From a checkpoint of a small transformer trained on Wikipedia.
Size: width 384, 6 heads of 64 (2 for keys and values), MLP 1536 tanh GELU, vocabulary 2048, 13.8M parameters.
MLP neurons of a small language model. Each row is named by its layer, matrix (up: input weights) and neuron, and shows model dimensions 16-207. Each number is 128 + 32 x the weight over its row's rms, rounded and kept within 0 to 255. Numbers have three digits each.
Before each neuron's rows, "fires on" lists the tokens most often at its 100 highest values on Wikipedia text that the model never trained on.

fires on: "go", "ja", "li", "tri", "lo", "ch"
L5.up1401:188184133090128101151122085141132154105135157160117107126144123121121136138092120103146125075103123104155126109082134125166119093170161111164121102148124147099133122134131138175163113175161133195132140117121124083118122134191107160164112160142066103166146112137151117135168185145041072142106156077062110139127179158114104188166175120147088125139154095179081145149133119118136117091173125062096127141137075119156142146173110188059163149106095159146077083120136146076099096165096117116118170131159130122111141136130103148089162130111086092153065177131144079174087137151102159121

fires on: "and", "fe", "on", "ard", "it", "con"
L5.up878:171184058119121111150119093111152126114141089119128157112118148127094147080179154098164122137084136101162174181118146156151151178124124222056123143131176126132133099190137196145143160130145133115084163108174180134158062123130150069097150137120096115092076197106148101135127131102119081119102117234077143155199148118085136112122102137137069121077132165122103129085150102111139099133125092109124137140103138142165146162135182117130143159100104149138079148109130163125115116099180072140129119084127112154110172119171157131136125117097117065171078097159140105093090144140102163107

fires on: "est", "ong", "e", "nd", " between", " se"
L5.up904:130114182115140078170153065133156135140115138136131182161206110122162197165172115139169092053123105163126172086096132090134100093135119153118154134080092138055144099162139121122093090112115092098175167160108184109132114111124175126141120152115144087180109129095165166132071113137095124179147147103182114174157152153092084126089117140108098109107150089155134090173080095152092142103049030136138107144099117093110121148103117141154074152065095084055093163125097154112129174120135140135146124121109144091169104111112154139101112133090176105144111151109157083106099142151162084178

fires on: " E", "man", "E", "e", "mate"
L5.up782:149166126163139130166132123118163119115148101148122110145072180144160097110174123115128140154102092142139149166104120113128121132153114127115146150158122133138106134169233173152093109073115128198121203145120151066167178090056165092115102110131101132167090160171136135126181047092161147132164192135170141103132108132127097060108156129138146115174155110173097112141067106147121201152081112158118128070133106094174203093080131189155111180063176096122141191206112108069155116136187127126103152086089180087166129114127092137059084131073093156122113164128132113127121128089145173152

fires on: "th", "pp", "nd", "end", "y", "op"
L5.up855:122105148123143140141157100148199113135120186104159174130111120174143139072173119126109159142137112114107166166108110083123163178155160155077128173105065101135134118160164159123113109085120101107116120143100185147047107101157111158128090140156101069124180117128112150038185118144151109075152151098130185154122185148079112110116156114129130144091142033107132070125182129098117146141065121078088111105133113108182113101101097119127071112176094117109173127084166146144085142100150097122174186162040083092094104156114103118099130137093151179108150139095157142077109160148157161115

fires on: "ri", "ad", "fin", " lo", "li", "al"
L5.up814:104196106095102137153153099171092082139101147150171145196133053195108122132125195149124142152126095111175105171107125083117067147153106147113134095124079091133100114115138204191113139201135125156109135143108161128138113133127159145110061159133093068101130120130160115083140131102053111166073117159142160158117136107107130149144157156127121083129149139157143108125115131092123131104105104099125085079081151174099096134083144155056148138142115116068140119201135137130114120101161072137153109130136168152132078119119074111134132146119114082112159138148109116084137067105127162100

fires on: "air", " Air", "it", "et", "ic", "on"
L5.up999:122132098117095118179168137043133094152087133119157079136126115103151087144105154150145080093087097127123144122115131130099148134148114187128167115085144175106088066115146106162099142166200166150083151179141150152167058181122164084096118097130131181098113143121113107169200109101148121118121080187124224114129064137148077155131175106161106148135087161132158125166161144078129161110160112131131147101136146165198096143098137170106146109076106142127156127167104169129149160152145120122105094118104172141087187112139154134095133142062091097062141182142175072140120142094117142120

fires on: "m", "ri", "y", "k", ".", "M"
L5.up275:192174048120059105150125129124059113171134143141142100191134113199103120131188162153185123123123159101208103124090151079149159087179121090104169147112165149167148158160192130122152138121137121055047144135158134150086151153097141113182118144105140123151105135087153135088137127150155124157121148121089127119129118140141128150131154100103157119158140122151085172135099124135130080121128147117157167154124097050093145147161181145001103164107131144099133128144102126120171151121150124109106115166134178129135119111157090080146171165138081128149163105090131116146153106123176109169

fires on: "ad", "d", "ed", "ck", "on"
L5.up767:143160155079152195144169134123194081064092129061129151154147159155147129134132139127217166139151101128092156124163184119119102089154168156097103129198084116075100150090098166139150149136127129107110140110117141089151153109096132097158137109152187066094097132117142083120181150149136099137145121150070158183098077147137152162086181164104112158134107126135148101140144082117042132160114122100122144137113069119151117155094187113116156218099146106122097140164112100133101142115113127139112079131105146157124136099127090122071089152105101165057132131106159097124096100111171108144

fires on: "l", "ic", "ing", "ttle", "ol", "int"
L5.up334:093136146168148106229156097117159134188078137112151121116166165118134167055146158071160168105152080124152155171123139156184106153102116201135158144094083107124096137077187122120135124124137144144118093167166113094103144124155069127171143109138112134158150137171083100072152091151195111128157062135133134186133129152143140089091143146140105169065122154138114196084116140159141168125056188162161133181042128172182119168116140190135087101096084130095105111130113140143164156097066116147096145123130125189150141164118079198150123107103150095115088134120105066066113131110101071085

fires on: " pro", "lo", "go", "la", "ho", "o"
L5.up662:112090170193165120135129160065165187130138114152083135134184154086176092175088114118061143129164082130114143151141087192217126163111162121145117135173151171113138087130140162134102164183139127173125127163186117084112129136162125124104202138134114087085132150076117078143100120074098120172106141100158163159074077086082185065097139105112120133085136014126120134174124088147156103120082122067111097078097101175085161106138137123119152140121159086086083142149125155084150107113145107132124131080122113159084096080132107138119103119114093098104135130153135116152179114094129181098

fires on: "se", " Se", " se", "i", "-", "e"
L5.up1257:178188136233134108148154100095169120126094163134151091100152101115148167113100160099139107135147188103155162137106138083128161106150101083140135097151141159101162072092212156100077203121173113079132125214170206093162118123129157084135103196148088133153144140070193132111147139052117138127121100168156156124103148116157123103071152148124124114114101101158137099170101127186150154124134096109144126129061126153130101139170110157156125102045104126139124146206092198151098107142143122137149115120080135126160111095141131085161110139111123098128107100159121109138178116125151123124

fires on: "el", "e", "l", "et", "il"
L5.up1001:103076155169108159208060158101129145118109114092114112157171129111111123089114169097146120082149151111166149123068099100182131094184081168165167154107049063125051140134089121105094147142154151152088185153122127129173166178117072082076132088151092107081151107143188121147139118082159099143148126130183146116140142125072143111165145110091123132116158161122106143106148195073116204092112138156156151137102094158118194105110136159129110219060180166071130147114122106145122126140178166101112167136123085085138084135145120116093209160133111156150119128126094143178116141070100151137

fires on: "o", "u", "s"
L5.up267:190109167176117112112085092113091094130098115144099081156135109192143132102144141034144200136121052119133207102096103144178110160154157083176092114124146067048105104108101148135135132168123095194075136115134150158116117116150185070148172152123052060114100135132120175151124163125142135145115123120103154141139146095069152113084077120115091122074186108119095106125135072157123160133099125083137141125096115131163132139154140127123155108114159155149092158093177186150085085155150096136161114081029132129152144105117115119150170143090114114093174089162144138106102124124097162159

fires on: "con", " bo", "g", "ing", " no", "ttle"
L5.up388:089154155121163083165153140143160065089107112142168151148132156131141148123107144130135158143073141121144109164121072143142114120103100139094132101103139094137068157202158098168159166139105079089085102132125133140125104057110118148216122108156153081121105132151132105115106071135110075128103120163153156166130113140227122091057156154082102150135131091151148129161070091116133113133131134124088093173119147086113214120089103177142159153128150101115135169067132176112177110066117110126126157168121133165174125108123071119181128131119183107181146129139091126161080080095121103070

fires on: "om", "ver", "am", "al", "la", "ad"
L5.up639:116115164141095109139178112118114114116122145130147125202124093156118137109125167143112084129122090101135137139079174089124109126137160055159165186097083127118086138070078145199179163165133096162100134161107157108089151123124148151126153124121140131121117107109156116133180173110106106125122197165126079131156062140156103148135196155144086148085075121152098156193156139082140126105132150197139166119135159170124100190113173137094161151173169154152179090092151146105083058115147113172164160117039088174150132122123134111111158114126171150060164137115145072192107037108113116117

fires on: "t", "p", "L", "ed", "n", "l"
L5.up811:115122127086133155107113138116100107192090126137197136126130159130185216134145104130117063175084159064158113079088115101160141141193130150100184197060046117115101134227069198146140159189160123117089080138108097132139101147125135143158137118100139086115160105137124150100210105101149124153156130154143176156136167098093171131217113084104135173110120087131100199197166193122058128131135096120107095122076132075092107147150155092106135116090127074125114112121146141142077111103143145136125167113052110099134135094105099116084082081149153167167186066091121093136092137072113112132

fires on: " (", "[", "_{", "(", "-", "\\"
L5.up84:127148159180138076112051163115150110133056128173125142115113161145144161058128090071202142063128129105084152077151138119165143133158101092143080122111131133117103175134203190132147111116145137123126110130151105143067165164137131154112113143118130092116095138104134156135085120103136122182129154055165120111074107118186095076084138153129060169130171048204158126177116150068140076108133171126100130089095148062084169122186128115099097105124174177145134167117141145135126128115152143140150162162125137137155148122164111171133210138128123092126098166167107143146211135145126122120

fires on: "d", "e", "log", "ly", "il", "x"
L5.up179:217183171120133123124157120046182138126112042119097131131133087159106177131129180091179133083164094111131191187162095142108139119104115133149157147102123131146144131139155151117115115096133169141183101132187082146179169104144109087097166097084111128068129139150170098134148136137166091104118127067171116146107106145111116134193184131166091130133111120104080160151166149135132122099141074119147165095140087138187185122161210180081118133046172166129140124154078133200154070088077095070098189087129143112161158125144118188076128153121098121141138094110118138150111160152117195151

fires on: "tri", "to", "no", "ta", " law", " type"
L5.up531:175160116161119142166183098149116138150140153160140139153169148155143086119159164168181048150062169129134099163118187153081164131178117189140129133102058145134130098111161190107140062128128103153040134094107131146069125098141117111119108163137165087164169140191162132119098133122103105135139110098168132116080107124103117107133107088155158088067140100201120145102073164105146155088131156141115120084096113105119120069076126153151159088154168147135158138099202159105165069104128129134102177155091121130172135134169101185177173126103139104157122097150096115093144121142060100134

fires on: " ==", "u", " T", "==", "ta", "T"
L5.up501:156100109120116117176179077126165107138132188128168132143154134162107111112143102090217116110082149107097199104161119130089148154142142135168132175144122131153134136139115137144094105135159134166077112150086113178079050129157151082110087127146077156151137137127115128125147156095068098125186123114210107125136086152131117112153177146152170096076076165198126138096101112128137100123125146103117130122145205060129135158067181167183101093084128082100084160100153107087174057092121067089126171100142151122171153106149162094186166123089154109132139142113058088080119119126136103138

fires on: "ch", "n", "d", "le", "en"
L5.up781:142121191064132181098105117155168137163091142144158126161196130143159126124132108099144078124115092149115150102121133141148124102097158117117137165136093179141072069121151132162147166102130101158189097164156120163177152160081106075094132135193137123052143175085108062084095151111175091167127101136152092134130114112154125132240183122131104132142090163105151064125119100149109098049138106117085120142102148158146144171095246147126130126139102131033151180171135103147104123074110155122127171137132145086111189124117071119141186157103091092131141132109108126135150158093122120165

fires on: "il", "y", "s", "l", "n"
L5.up150:131131152083133120089115122134193132098111147154084091123139107148177165151129121113165079143107089136130088167129182112117080156123122097139084169074183173146132131147128186101066103100155180112145042162113136109184192120141144095136158102155141090083112169089094124138149119114116135151140098146134161150155130149119205139184191088120136061162135108138116175120133143111148146053076091109099123115140163184189138132119112195139112137115139139111100151143147113149102108130137157131140087121130196136207110160110155114060104221118081170119083126154098130150091140111115141087

fires on: "re", "age", "st", "s", " Art", "gin"
L5.up940:091164055085109116123112108143101099158114077106134115153197077107111129131147159092098058148120171139131091137105115081095191106163168132128099151038167105137087155097142124142144095138157142134162128148123152151112077145116154099167131123190120162148082108103164139101106165132178087074167065081149128132129166172181121138127196115080142129082173122162129140135114082115166128132160101144112101068139083073175135145095160125112124106115153110098162106087158144158146142111128109127150079164145164101135151097156134120149136126139162099164163068151152099149090127063142086120

fires on: "a", "ri", "m", "A", "er"
L5.up448:168133146110130133156074103166167106194141165160162091110140112152143168129161075132117097145133206096176164175081121137136168112142102097105180105062185127098122150090239144089097159107133157123050153152177076134134089141124107135158120113104083148146104111146129163127135160142096125187116104138134148157174158104107111129161143159181077144031127139153105168105063093095131072176144106118154143109115133112097114149129135099102046170078142176107115171088154133114123117122101120129076199141174129119132155154178093049151138165156088105182096099115111088130104131136140122159

fires on: "s", "z", "va", "i", "u"
L5.up663:117138169170094148134148090137142133137149108127132127134155080139144106111174097151081134119057115114125117088121089118121133121128132148140097116110150126093199127104126152199177158135102105197090155166102094102091167093122167136155135119096140070135157098112122168123134157142212126142115112090154159129160083141174171132170153086119130109147140076143106084109094094212107208109147138072104163084117120146141145152076182147117078155155167219100058118146230132104079086151117069158065134114102160171102104123148090160143114155111196155147137119139126082136118101095157153195

fires on: "ing", "i", "t", "l", "ro", "ell"
L5.up337:127146137152131119133113110120147110070134128173162124138109150142122192115036117118140107113156196125157103079106081173182097092142146224155213098123105191113150084146171122142131112087133123078118150189161142175104159146116187116165113118110128115121133157095165140075124071104152139148200097080164140101134152116155182133093128129101152126153140107131116122154073084140109165098139158100113105081080103124143162111117068146139174144168163158098105138153206120096090098098129141103162105118119160139125080116127113147147111115108140196118157085157086137123131123133124133109

fires on: "om", "al", " of", " 0", "h", "t"
L5.up789:128112128125105103141183127108107111140124072134130119158089128190173154141100152149056142110117103158124147106124167097167119128135141169161127131138049112100109129122098134190105116159137136094107070118089151179162109102157102094130108133143114088152151161175126117140157133136128105103172101132099114134111147147117139116137100155164134137163085141176075113142135162070140179121098139171117081130114165131192128160070117172095125080158128148136183117126160211094168118122094097185149112110127072188107136152132148108159172144143139053039180108124070105151162126108137130138

fires on: " |", "s", ")", " to", " 1"
L5.up66:114140171182129137104189127067195162109145064138119147153134131108125122151121164129187086168078144141132201103133130121191086114144095137123058102122114110131149117135131183111082120158106161091114098127153152131116084098099113150182154127174105140100148169084138126037107076160131148106135075135166134118108116132084152111131157106089154129151124115123162048128074120130144113108115195112131078141052099108112159150131145139156060183116195105114074142096047168112045131130142173168142135139059108132140094120156062095119115157161129102144135131107135121092127186088103110116

fires on: " \"", " (", "-"
L5.up473:175123076122102098193143125098160112120136168103160123102124163159152135115171094071150098102101115106136142140097141147129137096131142099121145130163141134096154136161202205121166074140114152181084132135207113125100119130148159130094060146111135074138107127139102104087099118102172125084116123082175150126161100081204132086111141178097105117128076111172100109157143127119136117160106164115155107084134135125112178142161125129114133096114114137085123112125121137117135110089131177100085198124104162102154170057147094222156204163092155077136141059131147163100121158136115131104

fires on: "re", "ke", "we", "ver", "ite"
L5.up521:182155111101152148156081134104149141118101109129208174182141119092158054116136153145132156122157126051147165158156110127128107100121107119151144120127171121138077156182150123157130086139182162093082141111119104092116072119138140136105158146162113098101147125148155156148148111135103093090132110122221119150099135152086175142082115148101084107140207006108114101127093158187144109091126097149151125117141074099122158090138131118105198122128118137112065130128173121138120078104135160110123132118130118186100101140157135169097114127065107146127073148122173139161124098146129224135

fires on: "A", " A", "e", "E", "I"
L5.up260:157094089141101121142109183125144120129189116152096104143101133155105140221132107109078131163134125109103141158106136125126120095076105125123155178097156173099147200116177114168093095073143085173179164166049141112106101220151140133106107104078102070125170142139126105158113132113096152162141110114147184110141141133186082140135119140131126195107177120159060192169072145136089200113141122132191155096098130093179150128112120149143091180050157152095119172120121138114081063161167147121170094123140139130083116092140138107136132108106085096143122108160098147156118068131165176129

fires on: ":", " an", "T", "==", " ", "d"
L5.up245:109139149088131083163156094154181101135064134195114127178118144087132163163191090193159125108105154069109167133103166096137143126123105156128055145151176131117090159077121149169126128113144114123122125141138121161102157092166181114144154122084079117162139144078087100105131100054146139216150133157145076161210109110136079120158157168159106161044108119116111150112093158126134137119101175168112032143127123105096125089127157168148059158129110172064089165123092161144155078136106165123138131133080172153199144113129139132116170155077172057108054150124145062084089118084121121115

fires on: ")", "\"", "ne", "io", "ative", "o"
L5.up335:140160111125119193108078126183130128133110081134151068120101124098100144115072110125139174083124078141131106117106153130142104088135105130162099111089155149129089109124097171114115124097155164111113228080125122144136107209174135102112132134178093125107092126119154123070119143134142153101144118084100097144095136154093158091159155106153085146152163140154090085113088134181118164173091106122178127131120112160144166153154160107097122144137101147160127125120149095078186075146149154055148138145107163142157121112153095097142130138109057159121116150084151148113095131161166126183

fires on: "act", "ly", "l", "ing", "ite", "ate"
L5.up397:173134108142099070049084170128151107114170152077119133136158124092175148133075136083176129142147171142107109161131189102108040096139070077162100096161091144117083051158100231118096106160158176127092121158121139081081064136147133086159104148116138142126140131136126134093069103129101099182119113125121149172149159114107105137166119107101085183068145085162095116105139125166087138115157129044144098103121102153130172099105109188126081171141147149104127121089147138130100103119087183124108125122079166164112149134188135132106144140110101103200166112113126099140117112157120151149

fires on: "20", "re", "f", "60"
L5.up112:063141105149117130136157159132165120097128063227114075157121157071149163144146120117112124137063058111103083156136177134111118119142132083155109117076118086126089113139139137208156083136141125162118108124145190100118153131118181131128116109104107103156122110118099105105181156132085081087113134148111143077126214139120206160128162077123140085141128137093076144130114070076112174099111099119122119125137221086081123147109133138172130151148156115145184100102161171177147127146147078127221137098077133154129090048147152134143116165109148056068107170128141071104077116111098157208

fires on: "or", "er", "se", "us", "ner"
L5.up854:121124127124118161156070168105131108149163155112158132096167081138131124133140011173118094142064187124084135184074171181158136163107140072067207164117127167167088102156143157124063084158172138182089167168123106109106112138128154116128097123130097086094132100181175038114171081115117153102193134081135083124111114132156140126161118170140071148101140160162094132136076136151150153142105086155132089124128134170150151078069134104159069138101072108122166144175129126117143095138110141062131099082089132130213136093152128081145148183148073139138168159165140143111120104134125173156

fires on: "ad", "app", "ec", "ef", "c", "ni"
L5.up1364:132107111114072082130105174081213106163068131140186150113171114158151145098133143085185144128122105141075181146131068157120113135186200169131118163145171121131139087164085177165146086134113099110124160111141073115118096090120122173153064161096105098172070115160184107149143155134075114155149050094182149158151123187145128111118138093160170120152142150142104106125113115074122075128108109161130131076123142100159104161107146158086110138107105168089144130106147126068106099075162069090089153127093107071189117105149170085141147170160166121163107083159119099153124105121079101094

fires on: "ed", "d", "ted", "en", "ated"
L5.up1372:133167126143139061130062180095140068164129103162172163131149203158162209124155086086162130066139140153149114130167112129139095158116092095138121157122175148124154120132158175154093109099135158127179122165162161131171133123042145093120135162166154124117143139126085085090209069108181111120132141196072124189120103170115161076164195156211171168146135135106099126139121105117136087102104108196122107092106183103128178084119116112142125136109089194125120154125117106115121157126108109130180153061126166160137169133120105125109173176137022098127144132082141125084107172139076117138

fires on: "\"", "o", " \"", "ur"
L5.up1064:087144112116140101117066158114126137149101128087112087142095172119130147082095152095181128138146174115141193122095087161166149094104143084148128140145140106115082089126112151089158104145142161175139096091158137161147056159169103104149092142110112150121096142143122113104113089108124124144159118158060096079070161134113062147158160114173121152112170131155186082071105136154151122121089163112151156107091027152134155087144108146082182123075110157130129083110133107100158127151189216079169128120097077096123100069151115094191153151116101132149078129112086151149140143096162097128

fires on: "ve", "vi", "re", "s", "ni", "f"
L5.up1480:077188100128132173157095099131173161133151151106170122129148101130152085148138071142158134124088107133104127093051137121176085061166142177135107138093085118088133113108164098055128200147138148111099169150077168130068108119130087105134129112119138093102125136103203145147079083075142114124148104109118144067063173117130122217098108174037115095138140102132094139119143084191107127178160155105138132160078090105152129142158147137160132114075131103095118117138167113109149136144238123135073118100110144113103112094134123083128077133127092185135142193083181072144146154105092129125

fires on: "lo", "li", "l", "ul", "re", "ver"
L5.up1070:105182106080087129152143127124132125108138114166116125147142081083147134121145120189171168109184160137176113135129143145132120115130125167171102097146104149132155131175104119161075101089133100142108136157087134090113089146092124111135147099135141108163136156155128130117144085087098115143178139078124107103119173177130162119107109150126088181123165120103108129150152155173146103145185138116099139135074132122191145135142109165107146129075135177156089129096138136156168151090102093107157078051130180146103102126130096151133153159140062102159122103159169113174111084102111124172

fires on: "e", "t", "st", "ut", "f", "l"
L5.up1529:146152123173063106147141178162146111140117190169090156158091174153149109124128118087112083100019120063183125125076122119146083148145141166171116174148147137154165143124101119120135177156140168130156143143107167168190139115103120143169124134171139141207165095054154112121119028072125098148195118093141158106169094077170206104119104096146160152128149129107096091163098120146131126082121203074103121109125118073150135151138110166132104125095160160083119063097123117112068125122137160167118116107144105143079093135150129137110170172104128097144185153138134109124087124115113115110

fires on: "ro", "o", "mo", "vo", "f", " so"
L5.up1130:098131110155139145147131208117107162155129089207088102167154148098157083133080088095174161148137098102126121167136132109106143122164154185087182118125120158105125147096147092141148141179145096113123166133135153139153121066093168048170195185080130084123078113106129113122153118104145106136134099164147136157126126113126095144108097077135095105049175069157124122149097138107106164124132116094096134127132082094129100159125111094164156107145168109126135142082144247068086102099175102112154125096186151159161037110165110114081153103137188150158101150103165123124144104111073161161

fires on: "y", "en", "d", "mark"
L5.up1336:116139156171119122064076154080109139087141138105163135109164182126159164133182169073109126074098183138115132111169098149127120112163154116192168102093180121145083165140155119168169107126129145147109099160157114107125094139138154139131112133145062115073176203154103130090156131123165116133096123169170123091176123134106104093146128108122134128156157116116142143145112202178069091142142090147089155131066088076123129121135194111135144111115136102128115188137138108120128146099155112044181179108068180123133090129142143069082136106119102120119116128127109129083118169125093092132

fires on: "vo", "in", "o", "la", "lu"
L5.up689:106154150215108101115151160114174183109126113105083149128165094094120125111066153088129092117109134081091161103140143080117161088144083199160147097186130157101093101126115159126077167109103165187105188094148100145150160133144176130145175130156114078107067154098141101083137122095105101128189138146160168108180139114134094120145107085163114144087138067168147101186113117140128124178186165175105132140109089132092151124107174092106179121073194119134145175107135194108107104096101100119182110141154096145123098131132118121050143168115165108133137070127155114096184080091128104148

fires on: "-", " a", " O"
L5.up205:102123160100118092152141168085118110164101165166141141134078128126126145119147138118140084108151123100118167134105125127141085182098107100124113123139110121174097132156156121116070061177227123129086108108091149082093081164215145119112101115132127080093186121190112150158139116120123132125179114120150198196132113129110139131142139131086122172126122123116058086142152083120169140152151154173135074153084139097146125082118085138104167096084092137093134167137109105083118101020121169090103175112105097122121165120123126209111170175080102082105105102114156156166159113145113121043

fires on: "n", " N", "on", "fe", "bo", "le"
L5.up944:127144148118190105073110098075171074141172137101139166122104142087181089109180113132116128125128125158054184177116092077120071140143145180072070098118140157099132124209138116114103147166173144116105105151127148120199159101169097123140090174163131110075121199148137093123114118136154080071152126145118120180137074152098146120106088086135087156135176062170151098173143137078073140089100073074124102133098093192141143159108149204151128099090152138068135114150110150079110102124143103146092076106192089196155210130115149115122086080110138168138102157105122150079128128128094183155

fires on: "e", "ly", "n", "s", "re", "er"
L5.up362:163137083140120087135119135126117119196095192136107149120147094100131188119145113161095159125086140130139110123059127071183085077100152113163100150132198143088087096118180090053125112075151093120153129094193097114151105137141115126151117109121164103118144156113156127044097083108143139117106071118119132132151178113145101114212140071110128146097174131173163095141082091143186113078115114151078189108131115097173127131100180122156153157115122133081140143148132072089141087126133194162145132155134138148096149105170143124133143189118053110139089137108137110084114138144154143189

fires on: "s", " of", " to", ":", "l", ","
L5.up581:174138211116131104088178065153136090091127136157105153123120146117079096141172095131192144174148089144154183137132105190179079167112138073169125140148112077134154158164158163177141132170115142133147152108158124107169058122167116150124065173097081129107099154094108133111142124127133154143124192133151078093054143139133099082135106103153172115068118105109120125167121136127122117094081129143170122097116119188118079149116164100119098139100169072150147139057108135129072154140137197092158155124084067149112135090106125134122075146097122074050122119188093166150135154166123101106

fires on: "s", "y", "á", " She", "ed"
L5.up726:085130153150154069082121123098151130169084135104138084162157113105191125152106139092093086101086175184178089093147079136152168175153154088111090128138111118140128048137099150133126180161171168143054107141190128077120161108132111142141138121086162112077163138113121146132106115095088116111153126155077168170133151186101155181161172086068117086119155108138135100140135111147145109061149068121096142127100116130149206152125134159130154083059144150160029151091127158199128070083255127101144147110153149138166054136173049077126116130141120127146137092067141142077154157088168154118

fires on: " At", " at", "t", "mer", "ran"
L5.up239:114151150132100163139148137094118132099083108132110130129150101183166118146157108150107082167143125100189098079159100155124114211131095119145049123179130107043087153128174126170102140097136168188093177134145045071094131152110101107184162209134091148100159149171097110117118166118159078152176117104161159088042106202156098156123156155083130111158142099146091187155100117140146126162156110112149114120115104136129166108088147086103146083134117199117093165141142134080183138159147126172128115124135139198099203117121104164127121087111124162126134112124087090157137064121148140162

fires on: "s", " by", "l"
L5.up875:082119160083158095127091156131154127161131148082139142106110072128168128113212094042154097178122118121151153137106118091147084119099158148122127109120107105129073133113144114174164175133115202125134110137122109117120117124146121134145110134104104099089094146082185151078070119154112126108168108105112110134143140154158158146147095150099081101097179157150115178141147103162152090134117112091135158135085086122168180123135151169113168135107198140095150160093135104097144131156145134160100088130094164167084142134156104088121178110059139195148135116121127124125060199149206108125

fires on: " At", " In", "man", "gan", "on", " at"
L5.up284:126145179136084168113120104154194132148179074116168114134036116197127173136164101105140086139104045133130177081153083118133157141116127150080131137145106127043141131146162153187137132106149168126118171108142101143139197128145101136166112132117125111160145119193117164162072130137128125057161149096120132053061133129171176153041140120106066147138134105109111139140148117085130094118173136151152153112187093166131157105150135145127097114073175151070146091164175084078136098192171128119137066159156128135117142173111124139112095193107082116112194098127108101152128096097158116159

fires on: "th", "y", "ty", "s", "0"
L5.up1434:122121139100115101130152107120159149106069141115151089149108163180156129132183090172142083132156128141123133118157115159121110135158136067182100171177158097116136151183152132196134126114130110085173079115133167134138114068116142147121109149095147150132124151148146107057144094138116131141130125168155146099096168111138119128191079095114127098191098131154114097163160096152144156191046132145077142084152072151159117075158133125153094160159107099114143134080174167129118158115193140087122130129080119151099140127114085145152167145079134150111163115008120110129087179086180126136

fires on: "s", "d", "-", " ("
L5.up401:141120073186047101163104115096120110094144104176199123159125149150144113097121094108133169056140167099095155102130129043131158133133099194149117115059147107108098160124126120136161133101132104106114136137091177123081162126117171117091116156066133096157125126125148076092094084098213140134143150144167104104150155089139137124093119154168140151103157147112136074094101098122108175085135143110139104145092133090078135086128123096119150155167171130114184102090183139114124171066194061084108099123121172127138119035176105124136131132100156095093137162125170119139157114089094124132

fires on: "d", "ch", "ide", "ce", "ring", "ed"
L5.up433:140137145092122115119134100131190096159104133159152094122175132188153132170120064140147156111095131126082117129077122143159089125185196102174139152104126110122142127112105164126172131153147108092101119131171155072131091079056169141111173122158127146128054037069157143115110165159166106241145190131141147120094092132238201140144144115108098100132128146168101136187135139123108089175114123107093140141116085181117100175106207167133108114151131144072076137192182121141140092163111142163072122167141153123115177139135110158116135102096100117123139108072165130168088147101123145158

fires on: "ed", "ted", " built", "d"
L5.up1315:142168166164101113113144106122163098124084149146085135169117106171091103179110139177145105102080139096116138164086158046140123101136132130118120217184143123103141136153174164182113094198140142132130095217135131151165163151119139041152150137125107088087135114117136119130088167125063111099144165157071177132115086132120158132133139178177157173145114121119152060116062136091067078165110124145137106083133126124103103062146144116124104095089129135105137140127136139156146091108055135110111088086066157155128153108130107120102100158112122103124158144082131128136142101098090147134

fires on: "act", "'", "vo", "min", "la", "ran"
L5.up1419:135180131138072137138101141155139150104075064123083131117120121137177093100108165121166147096185105083108116122111160129132111139163191159166148141150117086144153162137093124181147114178137138173132177154109114152110187102089091141145161136095127118131094119076163126093148132135082116152118179118109117091085156099052170120155120086131115102114110162158165114189091151097159153107122130136148180121130063190078139108130141142098114143117145184138164148173137162090136111136131111126116119108150166160177139128129146087061145175161136102131126139101196139166103106079117181150